MLP neurons of a small language model. Each row is named by its layer, matrix (gate and up: input weights; down: output weights) and neuron, and shows model dimensions 176-239. Each number is 128 + 24 x the weight over its row's rms, rounded and kept within 0 to 255. A neuron's up and down rows have the sign that makes its largest values positive.
After each neuron's rows, "raises" lists the tokens whose logits its output raises most directly, leaving later layers aside.

L11.gate6 [105 133 153 112 146 157 140 139 125 151 128 122 109  93 160 112 173  93  85 171 149 153  80 136 122  89 116 132 152 141 133  80 152 196  91  98 139  89 102 124 173 160 126  97 121 110 127 136 141 110 126 156 105 150 125  90  78  89 114 127 131 114 157 114]
L11.up6 [116 124 134  97 155 128 150 197 163 123 161 116 135 113 177 178 108 139  88 169 193  97 112 127 112  83 180  95 124 108 151 108 121 118  84 147 122 136 127 139 127 147 130 135 122 152 124 134 155 170 148 128 130 145  80  98  98 112 116 118 124 176 143 156]
L11.down6 [ 96 154 100  87 117 110 116 136 136 175 166 133 146 108 123  87 137 133 131 146 171  88 130 112 109 123 110 120 134 104 126 135 159 148 109 140 128 124 125 152 114 115 150 132 116 136 140 130  81 148  85 146 113 170 120 139 137 129 143 173 109 143 131 141]
raises: "ers", "ed", "ing", "es", "ering"

L2.gate654 [139 136 110 139 176  89 160 157  93 134 131 104 191 129  83 128 127 144 152 139 187 121 129 158 105 155 101 108 102 125  98 148 129 132 120 142 120 120 126 136 137 136 131 111 101 172 122  71 118 128 114 114 124 104 157 112 111 128 169 159 132  94 217 119]
L2.up654 [145 132 120 110 138 128 136 133 115 163 173 111 164 109  98  90 142 178 151 123 116 135 163 151 118 144 111 146 120 142 141 149 153 142 117 138 122 144 128 112 110 105 105 177 102 157 123 116 104 136  85 128 122 135 136 171 119 167 110 115 119 131 162 125]
L2.down654 [145 132 134 124 141 138 110 122 129 134  94 142  93  94 114 140 105 130 153 120 189 111 127 175 146 155  96 102 113 174 158 115 112 130 117 122 185  98 148 133 178 118 140 163 145 163 149 160  99 128  74  94  87 118 147 103 119 154 122 139 146 129 160 122]
raises: "\").", "),", "\",", "\")", "==="

L4.gate0 [103  90 135 136 116 118 132 119 119 155  99 157 129 123 118 136 147 129 115 116 146 132 143 142 119 126 114 120 103  99 125 112 142 146 104 147 124 158 111 165 133 132 149 131 121 123 120  96 101 124 107 117  70 168 130 161 131 149 183 127 177 156 111 147]
L4.up0 [133 141 119 126  84 127 145 128 107 172 128 181 125 101 119 169 103 104 112 112 155 140 114 116  87 145 137  89 188  85 117 118  81 127 135 150 117 147 137 153 109  83 112 140  93 129 135  93 152 131 102  85 118 137 101 161  78 128 146 125 141 112 124 118]
L4.down0 [150 167 115 159 127 123 154 134 132 118 135 147 125 121 133 134 147 130 114 139 140  68 152 131 105 120 146 112 128 131 123 105 120 131  89 110 156 139  80 146 153 141 113 136 105 143 122 119 114 111 149 123 115 117 128 127 150 153 106 102 159 154 107 138]
raises: " are", " were", " have", " ===", " ===="

L8.gate510 [116 159 117 135 154 134 159 108 139 138 170 117 100 109 152 133  68 108 185 122 131 144 129 108 168 127 155 117 110 144 139 130 150 134 143 142  83 109 112 170 126 106 139 149 143 134 136  64 140 155 161  96 160 123  88 160 111 123 144 133 103 133 125 115]
L8.up510 [167 132 120 153 143 107 138 149 112  98 142 122  92 118 107 122 137  76 141 129 120 143 163 166 111 116 121 154 156 125 128  80 164 146 101 124 112 122 122 128 161 133  97 109 177 142 113  92 141 112 123  88 105 120 187  75 120 189 162 120 104 120 143 151]
L8.down510 [115 173 127 158 142 121 140 166 147 110  88 111  94 160 137 164 129 126 142 114 121 177 162 115 120 107 107 129 117 126 118 129 123 154 130  77 118  64 163  87 100 109 125 120 119 155 129 113 165 105  92 130 124 161 120 111 189 122 149 112 149 107 159  74]
raises: " place", " result", " occur", " matter", " occurred"

L13.gate675 [117 104 112 136 166 116 151 108 146 152 122  79 120  60  75 124 132 133 149 135 156 106 118 162 142 136 126 134 133 142 116 132 106 132 173  97 143 132 118 111 122  99 171  93 125 120 136 112  92 143  98 152 119 159 139 128 127 143 134 154 114 122 144 157]
L13.up675 [126 138 112 140 146 123 151 151 204 136 162 116 124  89 114 117 126  92 123 122 113 136 152 161 141 182 117 115 115 147 121 116 123 162 157 130 126 105 130 114 169 171 124  90 140 129 137 159 143 124 133 131 137 151 135 132  91 151 102 120 127 125 148 159]
L13.down675 [145 101 122 182 130  91 117 151 131 126 114 129 141 106 109 125 119 126 136 153 130 133 145 105 165  98 132 165 110 154 147 155  95  80 115 123 154 139 137 143  82 158 118 136 166 138 135 146  99 127 154 112 142 116 132 115 142 113 151 118 105 124 137 154]
raises: " In", " To", " Incumbent", "In", " From"

L10.gate44 [180 105 100 122  79 155 151 143 149 125 127 168 107 168 125  94 134 102 123 131 117 168 114 148  90 144 100 123 104 132 133 131 152 154 128 139  98 152 119 202 110 178 177  99 110 128  82 107 143 142 117  93  95 106  97 130 127 138 129 156 168 100 172 140]
L10.up44 [162 124 131 136  75 107 112 116 166 141 137 150 127 129 131 102  87  93 132  96 114 139 101 134 107  87 120  79 132 147 139 157 116 140 126 141 125 164 123 150 141 128 102 120 108 163 122 153 122 131 104 146 104 150 137 205 185 184 139 122 142 130 118 108]
L10.down44 [140 110 108  65 149 110 170 139 129 141 148  63 131 150 134 153 211 142 138 141 130 144 107 136 153 156 146 143 113 152 114 115 146 129 110 117 150  59 103  96 131 152  86 142 112 109 138 101 154 128 177 138 114 152 113 125  92 109 122 144  85 112 149 111]
raises: ",", " in", " and", " until", " with"

L10.gate22 [117 136 108 105 123 124 131 150 124 158 114 171 134 139 129  78 128 133 128  77 152 147 132 164 149 154 127 137 112 104 148 107  85 156 163 113 103 122 132 116 152  97 158 157 141  77  98 108 111 108 116 129 136 106 137 155 110 131 101  56 152 101 171 117]
L10.up22 [113 124 107 115 157 112 129 160 133 133 128 155 143 146 149 151 166 145 110 105 140 142 136 187 122 147 148 109 147 122 151 165 107 146 132 145 131 146 134 156 127 130 137 126 159 105 112 169 132 124 120 127 141 122 118 116 130 103  89 118 122 140 131  87]
L10.down22 [156 109  84 121 143 110 144 164 118 119  86 155 183 146 159  97 117 133 154 131 106 135 163 156 108 173 111 116 133 127 140 161 178 128 157 131 144 125 148 123 125 147 111 104 129  88 127  98 122 128 155  72 147 148 146 130 142 115  96 119 171 122 147 123]
raises: " take", " allow", " participate", " have", " provide"

L10.gate167 [ 87 135 105 144  75 144 120 117 129 179 110 166 125 153 124  88 132 128 108 111 122 155  97 161 145 144 107 125  94 117 130  97 123 133 184 159  92 142 156 117 147 115 117 167 143 115 115  97  80 105 107 136 114 150 115 127 117 113 149 127 190 104 198 125]
L10.up167 [115 134 136 135 126 147 122 101 105 116 115 155 150 144 119 106  77 154 117 125  74 138 107  99 116 162 135 123 105 101  87 140 133 141 100 155 148 129 132 153 113 127 125 186 143 112 130 117 132 126  94 142 122 148  99 133 131 102  90 109 160  90 148 114]
L10.down167 [146 130 138 146 174 139 134 144 170 119 121 175 108 110 125 112 140  95 118 161 147 103 159 143  96  78 129 112 176 102 161 103 160  94 123 150 121 100 130 131  69 101 106 144 121 142 125 139 139 140 132  94 116 147  94 142 111 125 150  84 162 151 131 123]
raises: " built", " conducted", " operated", " constructed", " hosted"

L13.gate601 [124 113 152 116 149 136 112 111 136 134 125 121 124 144 172 122 104 126 144 112 121  99 155 135 123  83 128 174 182  80 136 150 118 136 167 145 129 157 122  98  86 121 129 170 105 122 131 111 144 188 138 143 101  77 119 138  83 153 135 133 125 113 146 191]
L13.up601 [136 149  90 112 156 190 103 137 113  93 108 148 158 164 113 140 128 100 133 108 140 110 125 108 134 164  55 156 149  77 133 140 129 145  91 189 136 106 122 123 112 188 136 118 131 110 160 143 117 155 126 125 143 137 143 114 110 137 122 157 112 160 107 118]
L13.down601 [164  87  90 140 138 155 151 114 123 129 126  78 120 115 143 102 168 150 113 130  76 143 143 114 140 139 116 101 146 158 127 123 178 117 136 113 143 130  88 141  87 122 101 156 135 118 147 130 110 126 150 116 149 112 161 148 117 151 132 124 107 125 138 148]
raises: "—", " and", " upon", " division", ";"

L11.gate332 [147 147 149 108 164 123 165 124 149 124 145 105  79  84  99 122 140  92 123 176  96 130 132 106 141  66 160 111 133 145 153 152 137 164 111 136 140  52 121 156 128  85 127 128 149 106 134 135 141 134  85 141 111 148 111 182 134 104 106 111 105 139 111 135]
L11.up332 [122 135 174 114 147 121 134 104 126 101  95 158  99 147 130 126 144 109 101 144  77  84 142 137 124 145 170 138 104 114 147 110 146 128 115 118 138  99 140 140  83 124 130 114 113 100 153 135 145 111 117 166  78 146  98 145  96 141 114 147 135 148 159 177]
L11.down332 [130 165  98 173 144  74 106 113 144 104 164  87 156  65  93 111 176 116 100 114 126 150 151 124 134 123 106 133  98 127 156 111 119 160 138 111 135 117 114  96 150 142 148 106 118 128 119 128 165 112 164 151 137 122 129 109 136 141 101 144 110 114 117 134]
raises: "er", "or", "ing", "es", "us"

L11.gate408 [197 102 133 137 140 119 108 113  89 139 126 126 152 124 119 108 141 139 161 105 105 117 138 107 140  87 134  90 190 116  75 118 129 156 123  92 142 104 138 127  84 112 112 162 130 144 126 156 139  94 127 122 120 182 128 139 149  65 171  86 114  76 144 116]
L11.up408 [158 131  69 136 159 150 127 115  93 103 136 101 132 127 146 112 142 143 127 148  99 157 122 100 118 133 109 121 158 141 104 112 118 149 157 138 128 103 154 156 120 101  84 161 143  82 130 136 125  82 121 130 108 165 116 173 120  57 177  86 118 164 187 132]
L11.down408 [117  95 123 118 118 145 159 152 126  82 165 131 134 152 143 121 183 117 121 133 107 170 181 105 115 141 132 113 152 120 145 141 114 146 127 141 118 119 149 139 116 111 123 145 100 109 119 131 136 141 117 128 150 136 123 113 123 129  86 127 119 108 141  57]
raises: "re", "res", "red", "rit", "ean"

L8.gate105 [117 141 137 142 143 167 136 136 150 134  88 169 143 149 146 117 125  93 113 132 148  59 141 142 116 145 159 142 122 162 127 128 162 147 110 146 141 130  92 151 120 119  95 102 155 102 113 142  86 183 126 121 133 181 122 111 142 126 160 130 163 155 165 143]
L8.up105 [ 89 160 126 108  74 108 127 168 157 104 147 135 136 140 108 137 119  97 147 126 139 125 133 122 116  86 164 113 134 173 123 146 110 133 108 126 116 117 152 153 126 136 119  75 111 101 104 124  95 127  75  77 115 190 143 132  99 115  91 138 119 152 177 167]
L8.down105 [160 102 121 139 178 151 115 119 129 124 100 126 140 142 139 152  81 130  90 156 153 152 135 111 118 149 146 127  82 156  80 130 123 168 146 146 155 102 184 130 138 126 142 109 145 126 130 105 145 147 217 123 106 100 130 131 115 141 107 112 107 134 153 122]
raises: " others", " other", ",", " next", " and"

L13.gate516 [182 112 154 142  79 104 143 123 110 132 117 151 167 170 179 126 142 149 145 149 146  81 113 127 140 129 124 149 146 132 114 150 113 128 155 102 140 114 126 146 147 148 142 177 110 170 172 126 140 161 138 133 108 134 116  83  96 161 178 163 155  98 142 109]
L13.up516 [153  66 113 168 111 158  95 130 124 126 178 133  95 132 173 133 166 138 136 112 104 118 118 137 100 144 104 156  80 125 118 127 111 153 133 124 148 122 139 154 162 106 112 108 145 169 116 159  95 112 113 131 131 159 119 130 134 123 118 141 122 165  72 108]
L13.down516 [119 162 154 156 115 110 145  96 148 145 114 108 115 119 104 138  93 145 116 140 135 124 137 124 129 146 121 109 102 124 156 130 115 144 128 130 138 109 159 100 109  91 124 141 173 115 171 110 168 153 102 115 162 100 144 147 131 110 149 151 135 119 143 122]
raises: "\"", "\",", "\")", "\".", ",\""

L11.gate3 [110  93  90 126  97 129 140 122 118 151 120 134 161 173 151 149 131 160 128 129 126  96 150 128 144 129  64 156  97 158 138 129 121 128 128 137 130 207 114 107 149 124 117 111 118  94 127 122 138 149 117 123 125 128 114 122 170 159 110 127 169 158 116 129]
L11.up3 [141 161 104 102  97 157 134 109 157 138  90 178  92 134 141  84 186 133 134 128 137 110  89 134 111 134 160 157 135 113 137 131 173 133 140 116 105 105  95 131 151 113  83 176 121 125 139 124  98 147 126 151 145 132  91 101 112 129 153 135 137 105 141 146]
L11.down3 [101 102 136 100 138 159 104 125 115 105 109 110 114 148 146 150 127 136 155 139  90 110 119 165 142 175 103 113 107 104 129 146 117 105 110 135 153 143 109  78 105 130 150 139 139 116 120 146 172 137 161 114 118 140 119 111 132 129  99 110 158 117 109 122]
raises: " his", " he", "He", " him", " He"

L7.gate192 [131 127  72 163 156  80 154 160 168 127 137 141 117 166 121  92  90 173 106 169 147 174 126 151 175 117 193 115 117 147 121 140 118 120 116 114 141 128 134 110 126 115 110 134 135  82 144 131 120 128 136 163 120 162 168  97 129 101 109 110 137  96 106 128]
L7.up192 [154 149  92 136 163 115 148  90 132 140  75 126 141 136 130 112 175 117 120 132 108 112 136 101 111 148 128 112 135 165 111 120 111 148 148 130  85 101 152 140 132 149 158 158 110 136 118 142 117  96 114 119 160 112 129 168  86 136 179 196  97 172 158 108]
L7.down192 [107 108 100 127 167 136 154 130 123 146 112 137 133 152 149 148 144 142 133 113 118 113 144  56 130 108 163 134 142 154 152  81 126 133 120 182 124 136 124 107 104 147 110 148 107 144  92  80 108 111 100 148  90 146 143  97 143 115 129 143 106 130 109 122]
raises: " him", " this", "Early", "This", " these"